Part of a small language model's weights: 2 heads of 96, rotary positions.
MLP neurons of a small language model. Each row is named by its layer, matrix (up: input weights) and neuron, and shows model dimensions 0-95. Each number is 200 + 40 x the weight over its row's rms, rounded and kept within 0 to 999.
Before each neuron's rows, "fires after" lists the tokens most often just before its 100 highest values on Wikipedia text that the model never trained on.

fires after: " d", " l", " D", "ard", "le"
L2.up399,226,153,206,186,217,162,209,295,198,191,235,253,236,193,168,195,192,235,198,197,186,187,228,182,143,272,219,135,246,201,210,215,155,166,149,187,149,95,212,164,219,170,211,219,136,219,233,209,212,245,199,206,154,260,207,175,214,268,156,254,164,232,255,294,204,212,196,181,239,197,273,254,203,175,209,213,241,150,207,213,201,179,234,218,257,148,158,202,109,187,214,186,135,95,112,240

fires after: " as", " ex", "c", " com", "us"
L4.up124,214,201,226,298,224,298,165,261,241,190,208,242,172,220,222,215,297,164,238,239,238,210,216,125,202,202,226,127,182,219,227,244,190,323,207,209,193,170,142,172,227,209,207,199,177,270,158,141,226,200,205,159,245,160,189,241,214,208,299,153,185,264,172,140,134,250,224,197,206,244,205,211,191,152,223,152,199,228,204,190,266,261,225,271,230,190,183,246,169,160,141,204,201,264,179,228

fires after: " d", " cons", " D", " Pr", "n"
L6.up112,155,214,205,123,193,270,292,198,146,198,186,232,181,224,136,228,171,210,209,197,170,218,151,195,214,184,233,146,167,223,202,173,193,135,284,237,218,205,268,223,170,225,209,210,189,200,249,251,254,246,207,222,172,147,241,215,222,166,158,246,232,173,264,235,172,200,217,216,175,189,203,152,144,172,234,208,226,207,220,227,189,214,160,230,234,165,154,245,163,204,244,180,184,207,229,305

fires after: "o", "a", "h", "et", " le"
L6.up686,176,202,213,238,205,159,220,297,191,218,204,202,278,189,253,255,145,170,245,233,214,157,210,154,209,302,137,248,171,219,238,230,220,193,221,101,190,203,183,209,187,184,187,242,172,134,253,274,239,169,324,155,148,292,210,187,239,165,245,201,231,193,180,276,258,198,251,235,207,169,178,181,230,183,220,263,187,239,274,228,166,143,184,142,225,151,231,200,191,197,230,171,157,140,219,68

fires after: " an", " the", " with", " An", "ec"
L2.up338,105,237,199,249,216,265,162,257,223,170,220,142,248,206,193,217,142,200,234,231,176,138,286,215,177,168,163,177,239,233,237,152,221,180,219,191,185,184,219,317,203,212,249,150,152,245,185,216,192,144,225,157,179,184,188,222,140,153,171,203,197,174,151,186,170,201,173,270,146,155,206,243,180,187,169,200,267,159,211,223,153,113,217,221,186,246,173,215,192,187,167,235,193,256,195,105

fires after: " Ch", " ch", " by", " was", " L", " is"
L6.up104,215,216,173,255,208,206,236,221,234,234,168,227,168,196,169,243,166,227,259,152,204,224,214,204,191,225,121,188,197,192,194,234,271,180,188,179,165,165,228,286,197,136,168,136,217,189,250,258,221,271,203,191,230,127,121,171,170,109,181,152,160,217,199,245,218,177,156,164,133,208,161,153,197,166,243,174,163,257,215,177,190,145,150,236,196,139,188,193,246,181,112,252,195,196,208,220

fires after: "\n", "as", "ive", "al", "\n\n", "uch"
L6.up34,140,170,174,266,170,128,191,226,204,212,225,264,219,206,202,197,152,151,198,138,214,181,203,161,163,184,192,149,224,129,192,181,178,254,242,142,158,198,77,242,198,196,141,160,196,204,192,184,136,138,233,236,251,159,180,128,222,189,147,219,226,244,198,146,209,251,205,200,211,156,141,233,207,151,204,262,196,223,89,179,207,230,104,174,242,208,208,260,213,242,259,225,201,218,165,196

fires after: "em", "m", "ch", " m", "ab", " st"
L6.up323,188,228,184,172,139,187,215,205,264,226,210,175,256,187,172,213,198,144,274,190,214,217,211,304,197,192,134,279,217,183,215,218,217,227,172,236,144,168,144,202,235,178,212,116,203,140,89,161,142,246,234,192,234,166,202,228,205,139,227,157,180,267,235,185,168,193,212,248,227,155,259,174,143,223,184,230,193,207,209,163,195,183,181,172,173,156,242,184,148,244,170,145,240,166,135,224

fires after: " T", " w", " g", " G", " B", " H"
L2.up226,268,181,188,180,230,218,163,203,231,200,222,241,169,226,189,153,262,185,184,168,190,194,164,283,191,243,185,255,241,180,258,172,282,246,251,203,202,230,222,208,283,131,226,190,174,144,174,198,190,219,269,283,157,184,192,194,270,215,185,207,169,233,151,141,167,233,167,195,242,142,207,208,263,191,162,197,244,182,206,234,219,247,228,274,157,196,154,192,259,220,199,159,233,245,149,228

fires after: "on", " ex", " m", "im", " im", "s"
L7.up395,170,235,178,217,233,222,228,150,215,142,283,160,252,187,224,179,224,198,194,204,198,185,131,148,250,202,135,275,175,233,225,135,204,203,295,225,166,259,256,222,172,252,187,186,143,135,194,130,169,206,167,229,146,188,194,199,94,186,176,256,224,120,187,247,168,153,257,214,150,299,208,206,167,197,180,191,161,179,178,247,208,188,188,221,278,216,135,187,162,230,120,189,193,223,173,257

fires after: "pe", "u", "chool", "ies", "i", "h"
L4.up417,169,215,208,232,231,265,208,247,204,247,242,168,157,168,233,183,187,186,230,223,165,242,199,182,266,244,125,248,282,147,172,218,230,200,235,183,191,179,183,223,295,144,196,246,233,146,221,187,176,220,242,219,214,185,221,225,204,145,250,295,190,138,295,241,247,281,206,232,238,229,195,258,284,250,243,180,203,170,225,219,153,190,208,173,112,167,229,182,117,241,276,202,184,228,185,259

fires after: " he", " B", "h", "a", "en", " V"
L2.up318,200,147,156,233,159,247,109,280,195,187,220,147,182,182,203,193,208,229,251,243,192,217,223,127,156,212,159,237,217,233,165,164,183,204,189,113,268,186,239,168,177,197,198,221,127,177,143,269,198,146,280,236,192,241,231,124,247,189,159,226,219,287,212,176,294,224,209,183,228,190,187,228,141,288,263,176,213,183,168,237,162,140,201,211,180,206,207,237,162,164,147,179,227,127,237,185

fires after: "or", "u", " g", "e", "er"
L4.up114,239,175,241,187,186,184,208,125,218,165,204,219,232,229,175,244,135,182,194,198,196,181,224,263,176,267,211,217,249,176,206,179,143,190,202,168,223,214,230,216,162,217,207,205,115,206,194,217,180,179,221,149,226,242,192,196,204,211,221,167,176,239,126,217,211,299,195,189,208,256,267,143,169,238,159,159,197,181,137,225,212,198,261,271,164,198,202,195,219,151,173,254,283,173,171,219

fires after: " tr", " m", " M", "m", "our", "or"
L9.up282,210,200,183,176,175,257,197,155,230,212,199,144,169,156,218,150,228,170,178,167,133,150,192,243,270,244,186,245,183,190,263,211,174,226,185,176,122,141,221,226,150,252,198,200,269,255,133,214,229,163,162,243,231,172,220,196,220,229,227,169,205,243,312,218,216,208,118,143,162,211,205,135,246,184,172,226,201,151,92,174,240,166,244,181,263,238,176,135,132,245,155,201,156,285,122,137

fires after: " S", " P", " I", " s", "S"
L2.up686,128,163,122,214,146,182,200,229,289,179,153,252,224,233,168,217,224,203,161,161,246,183,252,228,173,142,287,228,163,228,251,233,195,221,156,214,269,196,218,202,197,241,129,181,203,156,223,203,217,244,202,260,185,215,181,200,182,229,210,228,168,133,188,199,123,98,225,241,257,177,231,225,185,254,193,197,216,174,218,202,163,234,231,168,197,121,157,178,207,231,234,150,158,176,153,260

fires after: ",", " was", "),", " n", " is", " h"
L2.up625,129,213,281,219,197,306,162,234,153,186,183,105,196,214,186,246,227,193,240,192,219,193,219,141,225,222,196,209,180,235,189,227,261,185,130,162,206,196,205,232,195,226,207,196,181,182,221,262,176,204,144,212,188,230,147,243,161,164,162,144,152,186,163,246,241,253,129,159,182,217,170,165,164,193,213,188,206,158,279,259,233,82,218,294,210,171,162,206,155,197,165,151,230,209,152,187

fires after: " m", " d", "on", " M", "en"
L6.up304,175,252,190,149,268,206,249,232,280,177,263,200,214,205,190,213,241,300,190,210,186,157,200,186,273,209,137,200,241,172,237,180,201,286,217,183,162,220,196,161,201,168,131,180,185,201,272,218,183,276,255,305,153,235,247,231,150,225,238,249,208,215,205,132,200,272,245,179,167,209,194,254,198,198,154,174,236,246,137,188,179,134,216,164,243,157,163,231,177,178,129,193,213,176,108,156

fires after: " the", " al", " Al"
L7.up41,202,200,226,225,176,160,108,185,232,198,252,323,233,152,152,140,218,193,207,215,210,289,251,188,126,169,253,223,236,188,149,208,186,224,182,245,221,200,222,181,272,153,206,229,187,217,260,208,202,223,185,190,206,188,201,227,183,249,143,276,248,228,202,181,199,200,244,251,132,232,214,231,214,210,215,295,240,187,153,184,230,156,196,215,194,179,178,264,260,129,186,188,182,191,219,168

fires after: " res", "an", "es", "ed", "or"
L6.up31,197,230,169,207,177,261,250,211,173,209,184,257,209,215,182,176,192,242,242,168,272,170,135,176,260,209,167,129,206,216,139,239,141,222,218,254,199,166,246,161,199,201,207,230,180,201,231,168,267,124,230,132,220,230,195,221,229,251,132,259,222,128,212,135,200,144,249,243,245,171,134,198,221,178,173,226,240,234,148,218,188,215,182,216,135,185,133,203,198,189,167,216,230,250,163,212

fires after: " bec", " be", " had", " would", " have", "er"
L2.up444,187,221,216,234,242,241,170,228,168,192,154,184,224,176,101,219,214,248,160,252,202,241,215,241,278,214,245,164,198,279,151,217,172,194,113,198,111,231,189,237,145,126,195,204,211,186,209,172,260,149,210,257,163,225,171,236,145,205,278,159,193,211,157,111,211,168,162,206,108,171,170,160,214,230,202,152,198,244,172,176,209,214,140,235,188,155,236,189,265,197,161,162,192,171,172,187

fires after: "\n", "ased", "ade"
L4.up758,152,211,203,157,165,133,238,207,131,147,150,229,202,270,224,158,148,226,221,218,173,213,146,204,173,171,165,221,193,273,130,202,153,238,255,216,204,143,127,151,252,163,232,177,173,178,162,147,214,180,283,140,181,179,178,245,219,188,247,179,227,202,206,180,175,195,215,157,246,224,265,258,181,274,254,204,182,195,220,219,200,183,165,222,227,240,208,145,132,244,208,246,158,194,126,199

fires after: " to", " S", " V", " s", " v"
L7.up740,223,177,118,227,248,136,167,193,150,195,206,177,173,167,232,281,147,136,170,185,283,177,277,159,209,196,166,187,284,157,255,193,189,190,227,220,207,231,248,200,158,181,190,181,257,188,139,143,198,210,230,204,134,183,212,230,123,161,193,244,234,200,274,205,153,178,196,185,258,186,198,224,190,137,219,170,214,203,234,218,190,206,212,236,238,171,252,169,226,225,181,167,231,192,183,248

fires after: " as", " con", " comm", " Comm", " Con", " im"
L6.up711,248,288,243,155,195,192,242,203,122,204,172,233,193,156,215,168,180,187,198,163,156,181,236,105,183,203,229,244,199,199,192,211,147,164,263,113,168,242,192,182,154,147,236,205,156,255,252,164,242,108,216,251,229,267,180,234,148,129,181,268,247,225,184,143,115,167,182,126,105,142,195,202,146,202,270,261,229,162,200,197,206,251,198,197,256,147,281,146,178,159,154,188,244,229,142,239

fires after: " a", " an", "u", "le", " al"
L4.up269,166,215,122,175,201,166,251,252,204,202,269,181,225,300,202,165,252,146,172,150,116,155,192,201,174,127,140,185,230,230,211,215,193,127,228,142,224,232,234,177,172,160,233,210,178,268,220,245,164,180,229,250,244,225,158,224,150,213,165,330,236,197,161,260,185,217,186,232,217,226,150,206,235,231,230,131,137,201,132,224,198,170,202,162,273,193,255,199,200,230,202,266,168,242,175,150

fires after: "du", "iss", " m", " M", " a", " H"
L2.up44,191,180,161,217,146,177,229,180,181,256,182,137,225,250,233,168,166,201,151,220,175,148,237,208,254,207,241,220,255,163,197,266,239,189,198,134,172,174,228,159,227,249,231,145,236,223,216,179,176,177,169,238,225,184,155,321,185,197,175,297,246,185,186,219,114,197,191,230,152,255,122,281,245,176,209,136,206,204,245,208,240,164,208,236,171,158,210,216,138,145,124,133,239,310,146,190

fires after: " m", " M", "M"
L2.up230,218,143,194,195,162,256,179,208,269,254,239,263,282,251,240,193,245,187,132,153,230,164,244,261,190,227,200,220,209,247,174,168,121,226,116,217,185,187,238,183,227,157,255,169,261,227,264,230,280,210,163,254,158,171,182,206,247,148,235,270,145,164,170,190,141,231,165,170,229,182,184,212,226,207,121,230,234,163,223,231,213,165,182,220,258,205,196,204,195,176,124,229,205,240,154,243

fires after: "er", "I", " I", "in", "ut", "e"
L2.up742,157,199,187,226,242,210,216,156,208,204,147,288,165,163,246,223,184,190,221,198,92,213,262,192,241,258,194,166,206,195,174,127,173,121,158,233,215,191,190,192,174,238,154,131,188,191,234,234,180,175,143,186,169,173,237,281,239,213,203,105,164,205,190,241,153,199,250,186,216,255,250,174,198,224,183,160,225,209,198,187,213,185,257,220,192,194,238,183,245,147,252,210,233,173,137,211

fires after: "our", " Car", " M", "ist", "ou", " S"
L6.up200,201,189,118,196,168,197,169,232,191,236,258,216,152,178,191,127,215,217,145,264,221,223,253,229,201,190,244,196,241,230,197,186,201,243,231,229,206,185,227,171,178,181,200,205,171,223,224,248,249,216,168,173,160,269,186,187,220,216,260,220,148,255,244,218,198,220,146,214,142,210,262,93,194,223,226,228,277,157,146,210,250,220,224,224,285,209,200,164,192,207,253,248,148,176,164,174

fires after: " ar", "m", " m", " un", "b", " st"
L4.up449,237,241,155,272,200,184,190,219,223,207,197,163,186,185,232,226,170,202,188,199,176,194,222,250,265,164,165,276,218,212,239,268,155,232,188,153,209,187,128,163,219,171,137,169,185,174,183,168,192,177,201,175,245,188,207,176,194,150,213,207,104,187,164,217,173,261,188,233,232,241,273,223,257,189,228,125,215,141,224,137,136,180,196,147,212,160,222,227,241,169,200,161,248,172,164,233

fires after: " con", " in", " Con", " ", "=="
L2.up201,176,231,214,126,202,190,247,260,223,246,232,181,216,269,169,237,148,153,119,169,194,257,164,142,139,198,196,212,248,215,158,244,191,217,220,167,234,234,160,203,164,131,186,206,261,196,169,209,159,264,202,153,237,226,145,196,141,233,155,227,144,256,166,187,224,146,187,195,195,167,173,186,230,212,161,296,189,180,205,221,175,192,226,185,267,198,143,231,176,245,228,213,190,302,207,190

fires after: "\n"
L2.up233,152,135,182,224,199,201,220,123,198,200,163,262,202,309,166,165,134,203,207,163,202,184,127,179,214,253,163,265,187,222,173,119,119,176,236,178,247,223,257,205,215,141,198,136,151,191,206,216,173,239,189,208,143,222,143,277,176,200,217,144,247,181,177,189,231,187,198,219,276,188,270,219,167,261,208,279,153,208,167,176,146,211,160,247,237,223,260,176,197,194,312,192,195,177,153,222

fires after: "im", " comp", " M", " m", "um", " v"
L2.up93,204,249,153,158,188,242,222,146,238,229,272,276,236,179,228,154,214,217,203,219,146,259,136,165,134,238,193,211,182,297,144,133,179,193,191,179,252,302,156,201,172,198,205,178,215,86,192,185,230,193,164,253,216,200,194,221,175,254,178,197,151,225,310,192,236,235,218,181,262,288,117,211,118,180,188,221,204,215,177,236,226,203,151,228,194,255,219,221,195,167,159,213,147,185,150,192

fires after: "\n", "\n\n", " con", "om", " name"
L7.up633,152,165,189,153,206,197,140,149,170,193,163,276,187,265,147,249,184,229,227,147,204,136,285,217,147,228,186,186,183,199,179,181,199,138,188,145,218,236,243,209,192,179,216,178,154,217,269,204,178,253,147,175,210,118,213,213,184,185,262,166,240,169,146,202,200,194,227,234,226,229,169,222,150,240,306,239,223,243,170,159,136,223,208,202,209,180,278,227,201,214,164,243,201,220,208,176

fires after: "d", "m", "ll", "k", "ad"
L2.up158,246,294,208,195,224,196,206,188,202,195,147,235,232,164,189,178,140,257,243,146,202,149,158,217,234,181,158,207,191,176,242,189,168,198,237,204,209,113,181,150,118,227,230,160,256,182,141,143,236,276,157,174,137,235,153,208,186,207,115,199,184,177,232,155,236,288,182,194,207,252,277,162,196,267,258,143,214,171,191,203,223,281,186,234,203,195,125,166,237,183,218,213,196,167,171,186

fires after: " d", "e", " s", " as", " des", " dis"
L6.up279,150,244,135,175,158,172,184,223,161,146,216,247,211,207,132,189,171,118,248,206,189,203,284,213,236,151,175,232,125,165,210,195,208,195,251,212,212,308,191,213,169,208,223,151,190,206,171,235,245,157,218,223,128,172,198,194,231,227,242,215,206,115,223,145,218,235,211,163,194,250,198,206,183,215,188,182,275,229,259,182,226,214,209,160,199,170,254,198,217,224,100,334,218,128,175,219

fires after: " S", "s", " s", "S", " O"
L4.up750,203,235,225,225,270,210,221,138,207,184,159,156,122,206,197,182,251,234,125,218,201,118,168,151,215,266,195,175,269,195,187,286,165,254,182,218,256,255,173,193,237,181,153,192,218,122,213,111,219,250,175,208,247,208,160,258,184,213,189,253,189,222,235,188,228,222,228,215,136,140,165,172,167,166,258,195,235,144,185,216,257,205,121,159,215,288,191,248,262,169,195,193,245,245,150,162

fires after: " S", " ar", " Ar", "ar", " gr", " s"
L2.up209,184,257,172,268,289,156,163,205,154,168,239,168,132,253,166,202,193,156,170,187,199,118,226,158,114,205,143,231,265,196,141,221,141,186,220,182,216,228,192,216,217,175,140,178,218,152,208,139,141,207,229,203,190,167,205,210,145,208,186,207,212,221,228,185,153,144,155,199,121,203,204,148,241,146,178,224,150,152,227,196,165,156,199,125,217,199,218,152,157,263,139,192,230,208,185,110

fires after: "-", "al", "a", " M", "en"
L6.up303,152,163,223,218,164,172,195,213,268,135,123,191,222,177,164,198,200,193,218,218,228,206,264,130,222,257,183,214,294,283,189,196,227,205,220,169,192,237,235,160,201,185,212,201,149,190,170,157,219,200,240,167,180,214,150,135,165,236,230,173,254,240,223,140,275,235,181,261,222,228,107,281,221,244,238,247,170,218,90,157,150,133,144,197,265,107,207,195,182,128,247,218,179,257,190,183

fires after: "s", " M", " B", " H", " f", " G"
L2.up245,206,259,247,143,245,182,229,219,189,247,192,183,168,208,219,222,143,291,222,236,142,139,274,181,183,254,229,160,197,188,169,255,246,219,248,205,179,105,242,160,232,232,225,229,228,220,281,237,174,214,266,189,154,147,177,335,151,183,239,210,206,179,164,98,140,155,165,169,219,200,179,202,171,171,197,191,95,163,209,162,175,134,264,187,203,149,201,282,187,210,205,193,246,177,197,188

fires after: " M", " m", "m", "on", "im", "s"
L9.up468,129,207,161,196,157,171,268,153,178,248,171,177,208,245,126,215,226,256,192,254,191,135,174,159,289,190,130,220,252,208,247,246,174,206,136,110,247,174,170,233,193,187,213,214,221,169,207,141,183,234,192,179,230,157,231,161,174,189,141,331,177,190,141,216,218,269,186,248,195,228,184,168,274,177,189,176,186,207,222,231,206,127,158,197,248,207,183,213,132,260,122,222,229,179,113,197

fires after: "res", " de", "g", "at", "v", " F"
L2.up75,124,168,183,171,255,202,244,217,214,193,262,118,197,207,156,246,218,158,205,283,134,240,148,219,180,203,263,214,188,183,228,236,212,190,201,192,166,188,217,242,154,120,223,249,191,199,137,187,194,173,222,202,166,237,209,198,253,197,176,227,195,228,134,127,261,279,223,229,234,215,173,204,198,213,216,146,218,219,199,178,233,180,161,185,247,251,88,150,137,163,199,234,229,270,221,194

fires after: "um", " the", " a", "em", " an", "il"
L2.up520,178,210,115,104,274,277,191,212,198,305,225,224,250,277,157,211,197,176,148,271,159,259,199,167,183,174,186,237,156,128,154,181,181,172,214,243,211,183,188,142,262,199,229,239,216,199,243,224,126,164,237,236,140,214,252,217,141,213,227,211,262,156,137,212,186,143,170,269,206,249,152,187,202,168,185,219,196,248,213,202,196,218,149,200,171,176,286,178,192,208,173,152,186,185,193,175

fires after: ".", " M", " m", "ed", " The"
L2.up82,151,193,229,117,172,180,227,120,161,187,235,262,188,111,166,222,181,221,191,194,211,225,202,257,248,203,262,163,163,212,184,141,102,217,165,250,186,167,224,162,183,229,183,238,254,243,255,208,224,194,164,218,112,108,246,230,224,191,159,215,192,199,160,235,220,224,145,242,255,213,167,200,213,184,154,190,168,204,181,221,256,221,229,214,271,229,190,239,198,280,176,150,130,230,128,240

fires after: "-", " G", " ("
L2.up748,150,127,140,195,216,199,178,180,174,180,162,181,206,159,204,170,258,224,160,207,272,247,182,229,206,267,205,255,204,252,281,235,155,224,163,174,185,251,209,215,235,170,200,223,236,253,225,149,209,274,184,205,228,178,176,180,202,203,161,203,183,156,285,189,150,285,171,221,203,114,232,232,170,275,214,244,210,151,166,185,198,154,204,243,151,238,209,172,205,209,197,213,224,219,240,218

fires after: " g", " comp", "amp", "al", " s", " G"
L2.up757,256,266,201,215,268,246,164,228,177,201,160,281,194,209,176,188,207,145,252,157,244,141,211,239,266,284,268,217,139,191,215,196,164,169,249,287,221,207,225,258,247,206,147,163,206,222,202,228,183,251,208,208,250,208,210,139,228,241,198,180,207,158,222,235,230,197,193,171,153,143,208,200,249,167,188,266,235,236,243,199,179,170,231,271,206,200,170,268,226,196,215,161,248,185,160,205

fires after: " d", " n", " It", " t", "her", " which"
L9.up509,246,155,170,232,212,249,252,205,277,201,101,189,207,207,145,174,231,248,201,172,169,242,214,145,300,196,140,254,191,189,207,217,173,222,216,197,174,194,165,213,187,180,195,213,152,190,265,231,153,167,245,221,175,161,169,203,227,185,131,152,277,190,173,282,182,253,189,188,252,198,225,165,205,276,265,227,191,224,218,269,219,180,245,177,214,119,241,134,170,258,165,230,191,170,247,177

fires after: "d", " m", " In", " d", " (", " sub"
L2.up559,253,237,133,159,137,239,286,152,136,199,206,244,183,195,239,267,181,168,219,181,169,247,216,216,237,131,148,236,204,195,245,161,164,194,189,163,171,148,224,197,276,233,240,219,170,251,186,237,173,128,269,197,105,94,159,304,189,173,131,200,180,210,254,222,221,182,211,188,211,212,169,159,139,198,232,170,193,219,103,162,193,174,194,216,167,226,264,178,180,226,207,227,182,233,172,228

fires after: " ", " (", " the"
L9.up230,91,149,168,170,139,190,212,228,168,212,223,180,182,207,196,206,115,193,172,180,201,227,186,176,160,227,217,215,172,246,236,186,175,197,179,185,186,270,253,254,127,180,206,304,171,214,145,151,192,226,152,270,225,189,205,243,219,200,136,141,206,215,199,230,188,154,204,261,202,148,223,213,214,261,199,201,227,301,164,243,215,226,232,218,239,262,182,161,210,267,254,275,123,294,260,244

fires after: "\n\n", "\n", "'", " \"", " (", "ab"
L2.up150,230,158,219,237,168,177,257,175,214,213,232,141,200,189,169,205,187,244,224,168,208,202,132,168,253,211,251,163,191,140,165,221,108,171,219,189,176,207,207,206,181,153,187,147,162,179,157,138,235,200,217,277,123,186,202,191,215,220,180,174,212,226,173,225,161,296,270,247,185,190,185,166,265,152,253,234,218,198,176,169,272,233,197,153,199,225,216,203,196,300,193,245,168,251,119,155

fires after: " cont", "t", "ur", "ed", "ist", "or"
L6.up635,238,214,207,215,173,136,204,214,170,255,265,208,241,202,164,243,196,222,232,230,221,198,200,231,182,134,162,234,164,196,185,300,223,195,148,137,149,143,242,140,220,159,256,250,126,193,231,153,223,218,231,204,195,220,189,235,237,211,109,214,182,107,219,194,159,114,198,199,190,172,212,154,150,252,244,279,186,206,178,212,181,190,234,212,228,193,147,230,173,250,191,134,258,207,175,202

fires after: "ch", "l", "ich", "r", "ell"
L4.up257,229,264,224,236,210,249,254,208,171,180,124,252,253,119,216,193,200,151,209,194,98,198,143,199,166,128,226,175,188,207,230,256,205,166,177,151,167,247,239,276,159,135,155,248,246,186,210,171,143,213,184,271,251,181,236,109,191,233,153,214,178,244,273,185,302,220,163,213,175,230,198,170,219,220,209,290,203,202,196,231,215,188,174,200,117,170,235,258,219,283,203,198,240,160,158,242

fires after: "ch", "em", "m", "v", "d", "at"
L4.up403,257,228,210,158,200,195,225,248,197,187,193,192,276,227,156,158,154,231,255,139,178,137,212,218,277,223,114,269,212,181,192,239,144,231,189,281,211,203,200,184,163,154,206,238,176,184,140,193,244,180,183,200,212,283,150,192,196,235,183,207,174,220,244,221,236,185,262,130,202,215,301,235,227,167,221,142,225,156,209,234,168,222,202,171,179,242,229,221,238,248,135,215,253,200,199,191

fires after: "m", "l", "if", "ur", "b", "w"
L6.up395,278,229,224,202,270,162,197,206,181,215,261,230,198,223,125,167,209,175,228,241,154,145,194,198,181,174,195,166,194,220,251,205,161,253,183,234,194,174,201,244,249,138,204,147,187,174,162,208,138,145,205,194,254,141,200,128,185,197,183,130,121,215,162,234,197,198,182,215,189,184,265,181,228,264,195,202,240,166,132,188,181,173,200,119,176,116,167,230,196,196,239,200,223,203,255,139

fires after: " s", " y", " Y", " N", " S", " H"
L2.up236,101,114,164,175,211,212,225,244,167,132,135,237,186,219,267,220,263,147,205,185,212,168,166,158,193,188,247,239,184,231,187,222,260,186,148,206,244,209,234,221,217,172,182,224,281,211,237,135,247,200,227,161,122,237,209,184,195,226,194,190,166,226,243,210,122,221,249,262,238,175,181,181,233,217,140,206,155,236,231,116,216,240,189,177,146,192,138,208,224,230,197,208,212,212,134,229

fires after: "re", "v", "ation", "th", "ict", "ations"
L2.up65,254,105,223,183,191,250,145,217,170,173,217,176,187,217,173,233,194,215,206,246,202,113,184,210,149,235,150,145,295,177,164,252,208,111,256,196,269,200,229,188,255,233,310,216,200,244,244,203,199,211,154,228,220,166,161,187,166,215,180,174,223,235,141,243,254,203,148,142,291,217,226,195,150,232,273,123,175,177,138,218,194,273,201,193,204,137,215,188,191,237,227,215,145,188,180,258

fires after: " o", " w", " D", " d", " ad", " des"
L4.up67,158,256,172,164,168,168,171,173,240,195,143,268,239,216,257,201,190,143,204,177,196,204,157,183,207,120,151,267,164,258,190,185,264,275,165,240,243,188,166,227,231,223,198,205,188,262,249,178,247,211,203,232,219,202,154,284,91,140,193,275,183,191,186,193,130,243,178,158,210,199,167,164,191,160,230,166,240,229,252,240,225,200,214,162,210,226,245,157,198,205,129,244,140,195,225,183

fires after: "p", "im", " def", " att", "re", "um"
L2.up48,205,230,214,188,145,240,276,221,164,262,170,173,180,193,242,143,208,233,152,244,158,196,127,239,226,202,156,240,240,175,177,253,179,227,171,247,161,201,210,208,290,174,203,241,195,183,184,201,224,156,123,241,181,258,200,180,181,164,218,143,232,169,216,237,211,187,162,169,239,261,254,228,112,197,167,197,182,240,146,176,167,155,230,136,155,189,240,205,131,270,226,244,236,166,219,184

fires after: " d", " Q", " F", "l", " f", "g"
L4.up418,97,189,170,193,290,211,215,205,179,291,166,187,253,136,228,256,270,228,180,251,190,223,154,188,234,227,156,217,189,179,181,201,217,182,120,183,195,145,274,207,153,140,213,165,174,224,142,217,241,139,223,162,206,154,205,195,187,198,167,153,170,225,204,194,153,268,214,173,201,177,187,319,207,211,176,190,164,210,201,237,229,128,246,175,216,205,136,157,115,257,229,210,171,207,197,241

fires after: " H", "ar", " n", "ld", " ("
L2.up471,181,190,187,183,233,206,272,207,259,185,162,123,145,186,217,200,135,173,156,199,191,142,137,262,205,212,224,206,171,229,197,164,135,257,198,150,153,231,257,220,228,227,147,151,220,237,194,193,210,171,197,181,178,264,167,122,239,175,250,206,169,253,197,184,157,242,210,235,182,252,180,193,248,179,234,205,188,225,223,181,186,219,232,250,165,191,200,194,252,238,189,206,229,148,205,166